config.yaml
n_layer: 13
bias: "none"
parallel_block: false
extras: ["capped logits"]
init_std_o: 0.0431
lr_head: 0.00621
dataset: "wikipedia_en"
MLP neurons of a small language model. Each row is named by its layer, matrix (up: input weights) and neuron, and shows model dimensions 0-63. Each number is 50 + 15 x the weight over its row's rms, rounded and kept within 0 to 99.
After each neuron's rows, "fires after" lists the tokens most often just before its 100 highest values on Wikipedia text that the model never trained on. A number after a token or word is its count.

L5.up278:60 26 63 46 44 47 52 48 45 37 62 88 29 59 55 69 17 63 43 26 68 62 42 67 51 43 89 57 30 59 50 50 56 29 69 58 54 23 65 48 60 73 29 76 62 51 35 43 43 66 59 52 05 59 54 42 35 46 61 63 65 54 47 39
fires after: " G" 23, " T" 16, " H" 11, " S" 11, "G" 6, " D" 6

L6.up628:68 42 58 73 51 48 68 28 71 41 59 55 25 66 46 51 63 69 58 50 74 43 45 63 71 08 82 48 45 59 61 70 64 49 59 34 69 31 47 34 22 79 40 71 72 58 32 57 59 64 47 49 47 46 46 51 16 36 24 50 81 26 39 68
fires after: " B" 48, " O" 12, "B" 11, " b" 10, "b" 6, " W" 4

L7.up200:69 54 67 40 24 53 47 64 52 38 60 92 44 56 46 23 35 44 41 38 73 66 55 42 28 60 70 44 32 62 38 55 35 32 50 54 50 34 65 61 43 58 50 49 56 41 31 12 64 66 55 47 28 44 49 37 60 47 49 40 53 53 22 81
fires after: " S" 23, " C" 15, " " 9, " G" 7, "C" 6

L6.up597:67 36 39 26 39 51 48 39 83 53 64 42 58 76 44 23 31 52 97 36 77 18 59 45 67 29 38 32 59 94 64 62 42 49 58 41 55 53 44 67 50 66 54 58 72 44 44 54 31 52 45 51 52 71 49 43 43 70 41 41 61 51 68 52
fires after: " L" 30, "b" 9, " B" 7, " F" 5, "w" 5, " b" 5

L6.up432:61 53 60 76 43 49 53 28 46 40 70 58 42 62 52 74 45 62 31 49 73 20 51 62 24 40 62 38 42 62 64 41 33 47 57 33 75 50 42 54 43 60 57 37 57 24 41 72 56 69 45 20 19 55 41 47 54 59 50 29 63 15 53 62
fires after: " l" 19, " g" 9, " L" 7, " m" 7, " M" 7, "G" 5

L4.up567:54 57 54 57 30 58 53 46 56 72 75 87 48 75 82 24 41 52 77 60 39 43 46 66 64 43 45 56 28 69 64 66 36 45 58 21 58 51 57 89 44 69 40 91 80 49 39 50 48 59 46 24 46 76 55 41 55 61 37 68 45 48 56 69
fires after: "d" 17, " D" 14, " B" 14, " M" 10, "b" 7

L3.up595:57 33 68 42 43 53 50 52 63 52 62 46 42 57 52 43 28 50 59 23 46 50 56 45 35 50 42 82 35 76 52 57 45 65 66 43 50 30 32 53 43 57 48 61 45 82 55 59 63 62 52 31 06 49 41 46 61 62 52 40 34 24 59 51
fires after: " " 44, " (" 12, "-" 7, " \"" 6

L7.up511:79 46 42 46 23 48 68 56 44 17 77 47 51 45 41 38 47 69 59 53 47 21 52 77 75 56 49 42 55 58 48 79 33 37 49 77 52 49 12 56 54 61 36 68 64 65 42 31 32 58 29 37 39 67 54 29 29 66 39 30 81 66 72 62
fires after: " U" 17, " W" 16, " w" 9, "w" 6, " L" 6, " D" 6

L7.up455:66 59 70 51 53 41 51 50 61 27 64 62 37 48 45 25 46 62 45 32 61 68 50 66 41 34 56 90 25 34 36 49 62 53 60 30 55 60 35 68 72 72 63 32 60 16 23 47 43 68 64 41 45 83 34 48 60 66 63 60 53 59 51 46
fires after: " G" 28, " C" 23, " Sc" 10, " g" 5, " c" 5, " H" 4

L7.up316:57 48 56 70 52 48 54 19 64 61 65 69 44 58 61 59 53 72 41 53 56 71 27 75 54 31 73 55 58 86 41 69 46 55 62 27 84 20 60 45 42 60 32 74 74 66 31 40 41 74 45 59 34 77 53 27 39 40 58 57 42 29 33 58
fires after: " B" 50, " O" 18, " b" 11, "o" 4, " H" 4

L6.up59:35 52 56 66 28 45 59 57 50 20 48 73 60 59 56 46 48 55 36 35 83 65 66 48 16 45 74 58 56 58 18 41 76 56 56 53 89 35 60 47 62 59 55 45 82 26 48 40 60 56 40 46 31 49 55 32 35 59 52 58 61 59 37 73
fires after: " S" 37, "S" 34, " Gre" 8, " s" 7, " c" 6, " C" 5

L3.up109:68 39 57 49 45 80 36 50 51 52 54 62 35 57 50 59 43 24 74 37 72 67 43 53 42 50 59 45 47 78 73 69 56 36 24 64 46 31 66 49 51 50 47 67 58 83 45 32 62 64 41 47 36 85 56 49 54 60 32 80 66 34 52 51
fires after: "\n" 41, ":" 33, "." 10

L5.up503:88 71 42 17 57 45 72 45 56 43 51 62 44 70 51 65 55 60 32 38 83 51 26 48 61 26 49 49 25 66 50 39 51 43 59 71 56 62 70 82 37 51 49 73 57 61 34 32 55 67 57 46 15 27 44 68 48 60 58 83 55 44 62 56
fires after: " U" 21, "S" 21, " S" 11, "A" 8, " E" 8, " a" 8

L6.up482:59 50 74 60 48 46 71 40 72 42 65 61 37 41 56 63 50 40 44 08 31 46 32 54 48 58 51 65 51 55 22 64 36 43 67 58 18 58 75 49 18 55 15 52 70 67 49 42 82 50 53 27 43 48 57 77 57 66 56 45 51 52 38 43
fires after: " A" 24, " V" 11, " Gre" 6, " work" 5, " Z" 4, " N" 4

L6.up338:54 46 76 41 55 49 51 35 59 23 52 71 40 59 47 24 52 57 45 27 72 61 43 57 70 46 74 68 48 49 15 45 24 46 48 40 34 13 45 54 38 70 46 52 60 32 65 71 46 68 68 59 37 40 49 68 50 58 66 60 64 45 59 62
fires after: " C" 46, " c" 24, "C" 8, " pr" 4

L5.up571:67 77 67 37 08 67 83 46 60 48 53 73 59 53 60 35 45 57 30 41 58 46 53 46 57 51 44 65 33 51 38 41 25 45 55 28 64 31 53 59 59 29 50 25 67 64 49 64 61 47 56 27 51 53 63 68 29 69 55 57 80 57 99 56
fires after: " M" 15, " No" 15, " m" 13, " The" 11, " an" 7

L3.up617:56 74 31 55 31 48 61 42 68 44 64 58 53 54 62 64 41 42 62 37 82 31 60 63 53 47 47 55 42 72 62 71 45 31 48 62 68 50 22 68 41 79 45 75 63 43 31 60 69 52 49 07 44 46 49 68 56 89 44 42 64 70 65 51
fires after: " L" 26, " l" 11, " A" 9, "A" 7, "el" 6, " " 4

L6.up72:54 16 69 46 44 38 53 54 64 30 53 78 48 58 69 53 43 69 47 26 58 54 51 47 48 13 92 65 26 47 46 64 46 37 45 38 49 30 54 52 45 71 64 44 71 43 42 51 69 60 61 50 09 51 46 42 44 46 51 53 66 54 65 49
fires after: " C" 47, " G" 16, " c" 13, " Fl" 4

L8.up319:66 74 62 50 31 65 57 39 47 40 87 40 37 45 64 45 57 58 59 28 57 43 54 53 79 43 56 49 43 70 52 58 58 66 52 42 60 55 28 63 51 68 26 53 60 63 63 03 43 47 44 64 44 58 40 45 21 61 52 53 63 79 59 47
fires after: "w" 22, " W" 22, " w" 14, "s" 7, " f" 7, "am" 6

L6.up405:52 40 46 66 43 40 62 43 50 41 52 53 51 72 56 50 26 58 79 45 63 61 73 80 54 39 76 57 13 51 58 43 69 80 36 62 44 41 37 53 19 48 45 56 70 60 63 46 48 41 70 55 39 52 38 61 39 50 48 64 47 51 59 62
fires after: " f" 22, "." 16, " F" 9, "j" 5, "t" 4, "et" 4

L7.up8:62 35 75 37 47 57 61 59 52 56 39 68 28 36 31 45 40 72 46 43 70 62 26 56 59 35 54 60 57 61 45 52 69 48 59 43 60 42 70 54 66 33 57 55 35 25 22 24 38 69 54 32 29 63 57 39 56 46 66 45 37 51 52 52
fires after: " G" 37, " C" 10, " g" 10, " B" 6, "en" 6

L6.up320:47 52 53 51 21 54 56 29 49 47 59 50 37 60 50 64 49 49 63 46 54 48 60 53 52 24 62 73 33 47 40 70 29 59 38 72 50 32 44 61 48 30 40 56 78 63 60 47 42 67 38 30 37 81 45 52 32 69 38 38 43 45 60 39
fires after: " w" 18, " W" 17, "if" 12, " L" 6, "il" 4

L5.up243:46 43 62 49 59 15 86 37 83 64 52 72 38 36 66 54 34 41 69 00 43 51 48 50 68 40 54 49 55 49 64 74 62 57 47 29 56 64 55 33 37 47 48 58 56 19 66 58 78 66 68 57 64 72 47 76 39 64 35 62 78 52 62 61
fires after: "." 76, ".\"" 10, ")." 9, "\"." 5

L6.up28:67 73 71 44 35 20 28 47 39 60 53 49 28 49 43 55 29 61 53 31 48 51 33 74 55 31 43 28 43 74 45 40 44 49 68 83 49 37 64 62 41 47 43 59 78 57 71 31 76 51 64 13 44 65 56 24 53 82 45 73 55 44 46 51
fires after: " d" 25, " D" 21, "d" 12, " s" 11, " v" 7, "ra" 7

L3.up445:52 47 44 50 54 49 50 22 32 52 65 56 45 72 77 60 57 27 55 24 64 14 63 47 51 50 79 44 52 62 59 84 46 50 30 74 71 32 51 71 39 61 47 66 56 37 41 58 69 50 43 50 51 61 71 55 41 72 36 68 76 31 47 60
fires after: " l" 25, " L" 19, " R" 6, " M" 5, "L" 4, "\\" 4

L5.up611:61 41 67 93 43 46 50 27 42 48 69 60 51 64 68 64 39 67 70 65 55 55 69 50 68 33 77 54 33 42 52 87 28 47 63 42 67 01 38 44 41 33 46 59 75 64 48 47 47 57 59 71 46 59 55 61 29 49 54 51 52 67 76 69
fires after: " f" 37, " F" 24, "F" 10, " W" 9, "f" 6, "w" 5

L8.up456:65 47 23 34 55 41 36 38 86 36 41 83 41 65 72 56 23 73 61 42 37 54 39 42 89 35 38 58 62 46 40 58 52 71 22 52 39 48 38 66 59 26 57 66 60 55 69 62 55 57 61 21 53 79 49 56 29 55 65 69 88 59 60 51
fires after: "." 20, ":" 17, ")" 14

L7.up107:51 68 67 50 38 42 43 49 70 57 52 62 31 59 47 50 44 55 66 51 52 27 35 64 47 67 31 32 35 79 56 58 69 43 40 28 40 33 77 62 52 59 57 92 72 09 76 37 38 66 38 32 59 24 55 53 25 44 50 45 58 39 77 64
fires after: " in" 39, " In" 7, " comm" 7, " Or" 4, "te" 4, "l" 4

L7.up374:72 25 53 71 54 38 31 41 60 46 73 61 48 64 83 30 11 41 34 51 59 52 31 47 51 39 62 80 26 53 39 51 45 47 60 41 67 22 61 69 56 45 52 40 38 60 32 51 59 76 55 33 32 49 45 45 36 43 42 52 54 36 35 59
fires after: " =" 40, "\n" 26, "F" 6

L5.up355:99 41 49 32 46 31 84 25 48 42 56 45 57 54 71 62 34 50 62 46 44 45 39 64 82 25 52 52 54 53 32 48 47 65 50 47 35 37 55 47 50 42 38 64 59 35 20 63 50 57 53 16 29 57 48 56 56 58 53 44 49 75 50 76
fires after: "2" 14, "3" 12, "1" 12, "4" 9, "0" 9, "6" 8

L6.up326:61 46 49 61 52 70 41 41 57 21 51 49 20 70 68 52 51 69 54 58 51 24 34 33 49 43 50 54 65 40 40 68 51 51 80 73 47 51 22 68 69 50 20 51 77 32 70 45 48 57 92 42 60 57 56 26 46 50 25 50 58 20 38 46
fires after: " Democrat" 25, "ubl" 13, " Lab" 5, "un" 5, "overn" 5, "land" 5

L8.up69:54 33 50 66 50 46 69 22 38 42 75 50 22 57 68 70 66 54 41 49 59 33 46 57 67 54 68 41 66 53 52 45 55 38 42 65 60 48 55 62 15 68 51 47 70 34 53 30 52 49 79 35 57 63 77 57 33 61 23 76 53 20 40 55
fires after: " r" 21, " R" 17, "ed" 7, " l" 7, " St" 5, " M" 5

L8.up194:81 26 71 78 50 52 55 39 29 50 70 71 61 77 57 34 47 62 65 51 74 82 25 59 23 24 53 65 59 71 52 53 65 58 50 39 75 46 69 49 65 48 37 50 53 54 42 36 60 60 49 59 42 68 55 43 54 48 51 56 89 34 43 66
fires after: " =" 45, " C" 6, "\n" 6, " c" 6, " g" 5

L7.up47:58 41 46 45 40 49 39 38 32 52 80 50 50 61 60 40 35 62 67 33 77 66 36 55 48 44 46 71 39 57 56 47 59 47 66 47 58 22 74 35 71 63 43 53 46 47 34 55 53 59 56 54 28 45 47 49 43 78 39 49 46 35 47 53
fires after: " G" 46, "us" 7, " C" 7, "′" 7, " g" 4, " M" 4

L7.up357:64 52 49 57 59 48 64 59 51 66 52 44 51 28 69 40 62 82 45 41 39 21 58 42 49 40 63 45 57 68 62 83 51 30 57 62 86 45 51 60 51 65 27 45 46 59 44 59 49 45 45 48 43 45 83 37 36 53 76 39 93 54 58 57
fires after: " l" 18, " W" 12, " L" 9, " Pl" 6, " w" 5, " pl" 5

L4.up533:75 45 45 58 51 23 52 44 47 36 60 44 38 26 58 61 53 83 49 23 43 47 45 50 28 32 51 69 51 59 62 54 59 43 60 44 70 64 57 92 61 63 50 59 69 36 68 59 55 66 70 57 31 63 49 29 42 40 57 63 41 32 51 61
fires after: " |" 29, "." 12, "|" 11, " (" 9, ")." 8, "\n" 7

L7.up491:71 43 39 62 43 51 42 32 69 55 67 59 40 89 40 25 51 79 80 49 81 15 47 48 69 09 56 54 52 52 55 41 65 45 50 43 57 25 11 55 45 62 46 67 68 68 42 48 37 43 58 54 52 58 49 40 23 40 40 31 51 55 68 75
fires after: "b" 27, "ab" 11, "W" 11, " b" 8

L4.up399:65 40 47 42 50 70 40 44 83 22 50 51 57 53 55 58 30 49 66 29 53 69 42 51 56 53 52 35 44 63 51 47 37 25 32 43 33 28 56 25 55 38 51 69 44 68 64 42 55 65 72 42 56 72 44 62 45 59 42 79 68 22 51 46
fires after: "\n" 41, ":" 37, "," 15

L5.up227:39 48 33 48 51 43 51 44 51 40 69 55 40 66 60 24 27 55 69 45 63 52 27 75 29 44 47 53 28 68 58 40 56 47 27 26 64 53 51 43 65 45 48 61 71 49 40 77 52 53 62 43 09 64 59 45 48 40 73 62 44 50 53 53
fires after: " Th" 22, " pro" 8, " G" 7, "G" 6, " I" 5, "T" 5

L7.up576:80 57 72 51 56 64 55 43 41 68 92 60 47 66 59 43 26 54 52 61 52 44 37 69 60 50 56 44 52 71 26 72 63 46 81 61 58 59 61 71 40 59 45 57 56 57 50 29 76 51 36 21 54 49 63 64 63 69 38 62 39 61 41 48
fires after: " M" 11, " s" 11, " f" 9, " D" 7, "m" 6, "d" 6

L4.up523:64 06 65 60 45 54 50 36 42 47 83 46 29 43 49 65 35 72 45 20 66 61 43 49 07 40 57 85 45 41 47 50 32 32 55 51 57 48 66 61 64 91 48 36 47 65 62 44 42 78 60 56 34 73 50 38 58 50 52 52 33 35 62 44
fires after: "\n" 31, " (" 24, " \"" 9, "==" 8

L7.up515:41 39 48 44 53 50 19 49 60 52 67 40 50 67 84 52 17 44 55 23 81 57 26 45 34 34 72 79 46 48 63 43 65 37 62 22 56 39 76 40 61 63 59 28 47 50 36 46 40 72 60 61 06 46 58 46 47 38 48 49 54 62 41 39
fires after: " G" 33, " =" 20, "G" 18, " g" 9, " J" 4

L6.up102:40 22 59 73 52 49 44 47 43 53 52 61 55 59 45 55 48 55 33 30 59 46 14 54 37 57 61 63 56 64 28 40 61 25 53 60 32 53 66 80 49 92 22 61 54 49 35 72 52 56 80 31 19 23 61 63 48 70 67 62 58 46 25 56
fires after: " Ch" 16, "G" 12, "C" 8, " C" 6, " Z" 6, " c" 6

L6.up92:81 31 61 47 44 51 52 59 29 52 63 24 31 42 56 51 52 99 56 13 57 69 47 52 37 41 42 61 32 55 48 59 31 31 48 44 31 28 50 63 81 62 65 40 58 37 42 46 41 85 66 39 24 65 41 43 45 45 75 63 41 54 73 61
fires after: " G" 18, "pp" 14, " M" 11, " C" 9, " re" 5, " s" 5

L6.up621:39 35 54 37 43 49 66 52 38 68 83 57 38 39 86 61 54 40 34 33 47 23 49 58 45 53 63 65 68 64 44 49 51 56 44 63 50 37 52 49 57 48 25 71 26 65 55 52 83 58 49 30 28 75 70 84 49 53 41 38 72 58 67 45
fires after: " l" 23, " L" 13, " N" 8, " T" 7, "L" 5

L8.up389:75 67 16 66 48 58 77 30 65 35 59 48 53 39 59 35 50 48 49 49 52 25 36 38 57 36 52 87 50 63 40 39 49 66 39 29 45 61 40 60 40 59 00 43 52 47 36 78 75 32 63 29 45 60 79 53 51 75 64 60 66 42 54 71
fires after: "1" 15, "8" 14, "2" 12, "5" 11, "4" 10

L6.up465:56 55 56 59 34 51 43 64 64 12 55 65 57 38 35 47 37 52 68 03 83 61 40 60 19 40 74 63 43 62 44 53 31 33 56 59 48 24 54 42 58 56 39 54 69 31 54 51 52 47 34 60 40 40 44 65 53 46 57 65 41 54 68 85
fires after: " S" 31, " s" 11, " H" 10, "e" 5

L3.up150:50 53 25 57 51 46 61 37 37 61 62 60 51 48 80 60 16 62 45 39 79 56 50 55 44 45 66 93 47 53 66 30 53 34 45 31 49 45 65 64 59 58 41 54 49 49 35 52 29 53 72 36 24 40 65 33 35 38 71 43 69 31 82 58
fires after: " J" 27, " G" 14, "os" 6, "z" 5, " And" 5, "G" 5

L7.up225:58 28 31 46 54 13 69 45 71 53 56 46 26 49 71 57 49 61 60 35 64 58 46 54 99 53 56 83 72 51 38 69 62 55 57 25 51 46 50 39 51 76 59 46 47 30 29 70 44 50 45 31 72 71 47 67 42 84 35 83 66 78 57 52
fires after: ")" 30, "." 26, ")." 9, "6" 8, "\"" 5, "0" 5

L7.up178:73 50 52 59 35 70 64 42 84 73 70 83 57 58 47 33 26 55 56 65 81 46 30 41 50 00 68 49 61 54 60 39 40 55 67 15 75 28 38 69 49 70 50 43 68 31 31 37 51 61 52 45 25 53 67 37 38 60 44 57 51 60 56 73
fires after: " B" 40, " F" 7, " T" 6, "b" 6, " b" 5, " ent" 5

L4.up124:43 38 41 50 16 43 50 50 68 39 49 61 45 52 72 27 23 69 81 36 69 42 49 89 64 32 70 38 51 69 28 66 56 62 51 41 80 32 42 51 66 72 52 56 51 00 42 43 59 44 47 26 61 36 80 69 54 36 64 61 57 62 68 71
fires after: "u" 17, "ra" 9, "st" 8, "c" 6, " Her" 5, "h" 5

L6.up143:49 76 65 61 56 53 63 35 57 60 60 74 37 38 57 43 27 42 58 47 54 59 18 43 68 38 58 56 53 61 27 55 35 33 60 50 36 46 49 56 46 26 34 37 60 71 46 72 62 58 71 18 72 70 60 63 56 73 42 72 69 48 63 53
fires after: " P" 21, " A" 15, " pr" 8, " N" 8, " V" 6

L5.up322:70 62 64 70 26 53 44 10 68 43 64 63 47 62 64 47 20 47 56 49 57 49 46 52 70 39 58 67 41 84 60 55 74 43 56 58 63 50 57 37 22 38 48 63 39 74 28 27 42 54 63 40 47 53 80 64 41 51 39 36 58 29 51 49
fires after: " W" 14, " K" 8, " B" 7, "d" 7, " O" 7, " D" 7

L8.up41:57 54 49 73 43 38 80 33 69 59 40 54 60 55 37 54 37 55 76 46 64 59 33 66 61 37 41 38 20 67 08 54 39 44 05 23 47 24 75 66 65 77 49 60 65 31 72 36 55 66 46 52 59 39 49 55 39 54 61 73 44 56 69 58
fires after: " In" 23, " in" 17, " pro" 13, " dis" 8, " sub" 6, " per" 5

L4.up317:47 35 62 48 37 26 45 48 48 65 77 46 38 25 53 33 49 74 59 06 48 44 57 59 60 24 72 61 28 62 23 64 42 59 40 48 77 56 35 45 29 55 47 50 48 79 73 63 56 72 71 57 40 51 80 50 57 58 44 50 53 40 71 50
fires after: "2" 22, "1" 21, " e" 19, "0" 15, "." 6, "3" 5

L5.up189:69 67 44 62 28 49 72 41 58 39 51 67 48 56 51 45 37 45 70 63 62 30 41 61 46 44 79 48 58 58 30 39 50 45 42 46 96 38 49 43 77 71 56 81 80 08 52 47 27 65 69 63 45 28 75 49 20 50 65 56 65 48 52 67
fires after: " C" 22, "c" 14, " c" 9, "p" 5

L7.up635:57 62 38 75 34 61 41 41 48 63 79 41 50 72 71 55 35 69 66 51 63 25 58 69 54 40 52 40 49 56 40 83 74 59 32 40 49 38 64 93 31 50 38 67 97 58 28 24 46 56 43 42 49 69 60 35 28 55 35 49 52 58 51 21
fires after: " W" 22, " w" 13, " F" 12, " f" 11, " R" 9

L5.up111:77 32 53 41 34 64 47 56 78 36 99 59 40 49 52 42 29 74 54 32 54 67 60 54 68 51 64 80 17 56 48 46 60 45 51 40 47 66 53 67 74 64 17 52 61 39 49 40 62 67 50 27 46 47 41 59 56 33 40 48 66 53 69 81
fires after: " T" 34, "T" 14, "S" 8, "t" 7, " t" 6, " cont" 6

L8.up246:50 75 44 41 44 63 42 39 44 38 77 53 20 67 66 48 63 53 55 52 55 20 39 53 58 56 53 51 50 55 20 62 46 34 52 64 52 35 15 60 41 44 43 36 58 69 69 24 33 65 66 10 63 65 23 43 37 79 38 47 60 55 38 45
fires after: " Democrat" 22, " D" 16, "ubl" 10, " con" 5, " Con" 4, "v" 4

L6.up324:44 35 45 53 45 03 47 35 32 48 65 55 40 61 49 54 48 51 61 27 90 51 30 55 26 53 64 49 31 44 82 28 44 41 44 62 63 27 74 60 70 49 53 67 51 38 43 63 54 51 59 34 19 52 28 41 36 31 83 49 45 19 53 38
fires after: " G" 59, " g" 12, " c" 9, "y" 6, "G" 5

L7.up174:48 49 28 42 44 32 38 35 43 58 68 62 40 64 85 42 18 55 48 24 51 57 55 46 63 50 57 55 54 28 55 39 32 56 28 45 35 42 53 44 40 44 33 58 40 59 39 45 63 59 58 49 20 50 36 54 28 53 58 62 58 32 51 44
fires after: " C" 18, " P" 17, "\n" 17, " c" 10, " N" 5

L6.up629:58 33 59 72 48 32 59 55 70 33 45 65 14 43 62 33 22 70 68 48 54 50 46 68 36 31 61 66 59 58 55 60 65 84 59 26 65 21 70 20 55 64 57 66 76 42 59 38 74 54 54 44 24 70 68 36 54 54 31 24 55 39 47 56
fires after: " b" 18, "b" 16, " B" 16, "ch" 7, "ang" 5

L7.up450:67 31 42 43 17 52 61 54 78 35 74 58 51 51 45 50 67 74 59 54 62 46 53 41 66 56 63 76 60 35 32 42 57 45 35 36 41 31 54 40 58 35 54 20 66 60 53 36 66 55 40 23 36 41 39 53 16 46 43 60 54 60 86 66
fires after: " M" 23, " S" 16, " t" 12, " m" 11, "s" 9, " T" 7

L4.up17:62 44 39 65 33 47 53 19 74 44 60 42 24 62 60 56 12 62 78 42 48 46 48 60 65 19 54 80 53 69 53 60 36 62 60 34 71 27 38 50 28 48 52 75 49 68 31 25 37 52 53 43 48 49 64 42 44 35 46 52 60 17 49 85
fires after: " B" 45, " b" 26, "ra" 7, "B" 6, "ud" 4

L6.up84:47 86 66 68 14 44 34 51 69 53 50 65 23 38 51 28 50 37 52 41 50 18 34 45 60 40 45 48 60 48 20 56 22 27 36 56 35 59 62 71 36 53 40 47 79 75 34 57 73 41 45 67 54 55 59 43 34 80 46 43 62 42 33 55
fires after: " V" 29, " v" 14, " A" 8, " D" 8, " m" 7, " p" 5

L4.up44:57 42 21 78 60 42 47 55 51 61 56 41 52 25 54 26 57 75 58 56 42 40 52 51 45 27 68 48 37 57 40 37 35 59 24 31 62 76 47 81 43 26 10 74 44 49 61 60 52 74 45 55 34 41 65 47 35 59 58 73 54 60 63 44
fires after: "\n" 33, "2" 32, "1" 11, "3" 6, "4" 5, "5" 4

L5.up241:54 58 69 74 49 46 68 21 49 29 68 72 53 29 39 33 16 68 57 42 56 59 41 48 30 19 51 51 44 93 66 55 46 44 78 35 69 42 58 36 30 50 39 77 67 52 35 42 89 60 56 44 46 53 47 37 53 47 64 43 54 47 45 51
fires after: " O" 24, " Bl" 18, " o" 10, " bl" 9, "b" 8, " B" 5

L4.up294:49 39 38 44 46 30 45 52 62 56 78 63 45 24 73 54 38 41 57 35 40 32 63 47 60 55 43 80 41 41 52 47 52 46 29 33 43 19 31 31 39 47 49 32 73 69 41 60 43 69 61 28 48 49 48 39 27 55 28 48 42 59 55 70
fires after: " M" 34, " m" 18, " w" 11, " H" 4

L8.up300:60 57 16 40 49 28 84 50 39 76 52 79 50 30 86 44 32 50 58 25 62 13 29 57 68 65 49 68 65 59 30 71 51 61 51 45 40 40 31 42 44 50 47 68 49 68 43 54 57 54 80 30 42 61 56 64 51 64 72 68 71 48 74 42
fires after: "." 38, ")" 22, ")." 8, "er" 4

L6.up223:36 72 34 74 62 45 39 55 43 47 69 63 39 35 78 51 53 56 42 56 56 30 68 48 59 54 38 43 50 86 58 63 52 33 44 54 45 29 42 47 42 65 36 65 46 62 31 75 80 56 40 23 35 79 80 44 33 55 44 41 77 47 56 62
fires after: " l" 31, " M" 11, " L" 8, "l" 7, "el" 7, "r" 7

L5.up44:44 50 33 59 35 18 54 45 47 47 48 49 40 48 60 48 29 43 58 51 68 53 24 71 58 34 33 21 24 78 55 64 61 40 35 21 67 52 51 66 75 90 54 67 62 21 55 43 60 60 49 36 33 46 54 71 48 36 46 42 32 40 65 64
fires after: " in" 23, " In" 12, "in" 11, "im" 4, "om" 4

L7.up198:51 59 40 44 46 17 76 35 95 56 69 50 47 47 59 55 49 80 55 53 75 46 42 49 64 32 54 92 63 39 73 46 60 44 62 38 40 29 39 40 49 68 49 43 40 56 51 62 58 74 51 33 31 68 77 63 11 70 37 84 80 71 59 78
fires after: ")" 34, "6" 9, "\"" 7, "," 6, "er" 6, "0" 5

L3.up204:68 75 67 73 50 44 49 30 50 58 43 68 29 67 62 73 46 63 99 47 46 55 67 59 59 32 84 48 48 67 76 43 76 76 37 36 79 65 39 56 46 66 55 56 77 62 28 22 51 77 47 63 47 77 48 53 66 61 51 38 61 20 51 55
fires after: " the" 21, " B" 10, " a" 9, " O" 8, " R" 6, " o" 5

L5.up294:49 60 70 79 41 57 52 50 45 51 59 53 13 45 54 66 34 48 46 48 45 30 60 50 57 41 56 59 45 54 55 72 68 33 36 50 54 38 52 57 41 50 03 46 71 72 42 26 55 76 54 38 41 54 44 49 36 50 38 64 55 56 57 40
fires after: " F" 12, " D" 11, " f" 11, "st" 10, " w" 9, " d" 8

L8.up627:75 37 26 40 57 50 41 68 75 22 48 61 50 27 85 45 31 34 56 46 44 53 25 51 72 30 60 31 50 76 44 25 34 58 33 52 38 45 48 55 64 58 47 68 46 45 58 53 48 61 62 27 34 45 33 48 48 51 32 69 57 72 42 56
fires after: " |" 73, ":" 14

L5.up564:55 50 60 46 65 29 56 41 72 42 69 72 35 45 65 11 52 52 68 62 59 47 60 67 53 48 57 49 50 66 40 34 42 78 34 66 27 32 16 53 31 47 33 77 79 29 60 55 36 53 77 47 45 51 52 44 32 64 53 76 63 54 61 65
fires after: "qu" 16, "ro" 7, " dec" 7, " Cl" 7, " mat" 7, " wh" 6

L3.up322:55 46 47 36 29 52 57 54 46 54 65 46 52 55 68 60 35 30 44 51 99 44 38 55 46 42 59 51 41 85 51 41 53 38 47 56 45 37 54 63 40 45 55 64 77 55 51 46 36 61 57 45 44 32 42 65 58 73 14 68 60 59 76 55
fires after: "ur" 16, "A" 13, " E" 13, " I" 12, " A" 11, " Sup" 5

L4.up495:44 68 67 64 18 49 49 35 64 39 64 50 21 61 77 46 35 83 58 43 64 40 55 49 50 56 48 65 53 74 66 70 44 66 64 44 41 32 18 38 44 46 44 33 69 51 39 71 80 54 46 35 33 64 75 43 40 79 09 57 87 34 52 70
fires after: " l" 26, " m" 22, "arri" 8, " M" 7, " w" 6, " br" 5

L5.up24:52 40 54 60 44 32 57 40 55 64 73 82 65 54 69 41 39 66 52 63 62 26 35 57 33 00 54 52 09 73 46 46 31 44 51 25 62 58 49 53 40 63 41 41 65 11 36 47 45 46 61 53 42 51 46 23 17 43 49 60 56 57 60 67
fires after: " H" 14, "h" 11, "ch" 10, " Th" 10, " B" 8, "b" 6

L5.up160:51 17 29 36 34 30 51 52 48 52 60 59 61 67 43 23 48 69 41 45 79 06 46 43 45 31 49 45 46 71 52 50 34 50 52 30 93 25 39 61 47 68 49 59 38 20 34 62 53 51 41 60 46 38 60 42 51 33 57 52 83 34 57 46
fires after: " B" 17, "b" 13, " b" 12, " M" 9, " c" 7, "B" 6